Part of a small language model's weights.
Size: 10 layers, width 896, 7 heads of 64, MLP 3584 GELU, vocabulary 16384, 95.1M parameters.
Architecture: no position embeddings, tied embeddings.
Training: a variant of Muon for these matrices, 760M tokens, 7942 steps.
MLP neurons of a small language model. Each row is named by its layer, matrix (up: input weights) and neuron, and shows model dimensions 741-836. Each number is 128 + 32 x the weight over its row's rms, rounded and kept within 0 to 255. Numbers have three digits each.
A block is one neuron, or neurons of one layer that tend to fire together. After each block is what it responds to, as a language model described it from the Wikipedia text at the highest values.

L6.up505:148131124114165146131092137133074087213123180109160102177131117126159155134136088107098151112142251103162131114120095120115148181132136174155123145109132145136121096098204071152173112136148131098075190161104148132075179125161152110044114107146112146150051088127168129144095119114118142176
L6.up1289:124168117154137169097110176155117137101164079142089133190118185099071102187134136103114136104110117112133079094079086120096116144080170171149160142092169163112166114108083118143107111100128175172111134113119158144067127134096099176159130058082103061191143160179169125115112096103117124158
L6.up3063:130163142134120065134188071126133129112108172136095181111108146065101120154128168076125109160166091088124097182145103106139153125082155171145121148134094127125065120138158139123151137095135070103098105171103096110145120113192064150112137155174138131156064068139124131164097113128124097178
L6.up3326:099131139140209089115084145152109066143162157159068100136099093109098172163065091111167095123141145114090168156133112128100145112100171115093133106127137085159076118096158158097091135169162185124116205112100093149152204141159073096159174153141119089113126136129131102109096015076090092111
Responds to: Military history, Slavic names

L3.up1920:162111154159109088131141122113134101133119128111161144124064141108119176154160089120145109161160132064124156108146140092097066131093127170109114165142140166130123163105168167117144137138111101100088117136076076125099156178158129141131150138102137160148114025083127089125129075079108132109
L3.up2011:123139165078149177126096174116129176151117172149029165109145133130153119137116114112057134104156104129144178161096121094045131113113159132089132181085161070138121112108107149135126130165080078151116083121126160150129124163132115136127101146097151126143151045082081117119061099096195162168
L3.up2067:097114195091110124164155154143087150140101201078146148092128158136076122117042088164115088193130078167105159165151136148049097104114145155090143083143161113092134125103119124109060114123132150104140132017136082125141057124078108090123149147138117141111141087099062172145118106109102069097
L3.up2915:116169143138152137140102168113147080085097155138100112130122096172155087144140106131115139154134078148157132111113201068094080090130173108086126137189109110100102142102093163132127129219123149088043142131110091113149120106116168120097122119149225150138102099099113115126109059143101132071
Responds to: Political and military conflict terms

L6.up519:114143091094123125202128126116086168163137078165092188211162102174135132155113148144105137120057146155170154154145074136115104057146134137087143135186171076097102126140130132089135174138090145168132143134123179156153179165146045148110089087128158101088188135143142052125161153153125138116
L6.up844:161140113155111156122126084145100164121173115065197080188128096106143121101115028096117115114094126147117117067142101144137177133059136164129099121127115122112086111135206126152129153083117144134147129148083092189120152172166063075054168156083158150095218111140197102155203134095071172098
L6.up1911:142166113094130142164128158078108106125145117083138135177153118135169175137167118104092141129166136049104135168137105187113105145144115148104165116146185152125121158086133058121178165169108095180127114159151054120162109172135135177105189122171099181111082177161123058096181148125139106071
L6.up2898:124128123164221171138083126105063117168138124090125126058184109165131134145154097105091120141107182145123113107098124100128143082065143061060124113192109118150143121019113161107150153166121137139077100102081084125161124243101113131134143150140140113121136119076159177165117180120091090169
Responds to: Pre-noun quantifiers and modifiers

L3.up18:137134125149091120135125052039110137166140092137156111132121165122142102121076113154143141130129128149121135110195103184128130128164103105122103040087106131190184137158064135063133127203182121114139080205171127166124087093159151112117189157135150171108132133148114132119162100124152125135
L3.up741:167103126125126114117142107137089140173062112122124150191110098120145161125126182178118132186151227100141109146101154192082107094118115054122112108120123119124120183155072107088159108100121125135146093160168080106187080170137155090121123067156094154113114195127120083070151148143117146126
L3.up2283:121156123078126124107152117140066161149151159159180145118086118115144155115135132107137111137090131091171156150165107095100099087117090105139153062121068126130071194180113138116172128137093143129131164177161163094119092190144132089104122111129142132090133130113185090185107190109128133133
L3.up2989:185132127132078089177132121107090158165080125111201111121128139158157133142081096180167123163169123112131121134151115192130144101134165072126159054130108076144154165193091111087104118143102144121114092215201130111058058085139121145127155111136085164113149149135144132069080169160128128114
Responds to: Quantity words before plural nouns

L2.up3402:095093116119158118138102136121093132121127128184135168153106089154123078164119113055062152076132106064111157150166096078155173194121155104144125095128128110127208170216153156143037085096124107149121137145217112090097086088174108154121187159115099131082120182127161180135108097167102149112
Responds to: Small counts and quantifiers

L2.up691:148191154165123117181177168101118115152127161094123114122166127151138176140144134095165086105153184140118124174110190080072084112068141200127155129052090133151093152136133131139132148140094156131081148102099092140136115125091159074179131111108120181118071057055148178136089133075156142060
Responds to: Military and security terms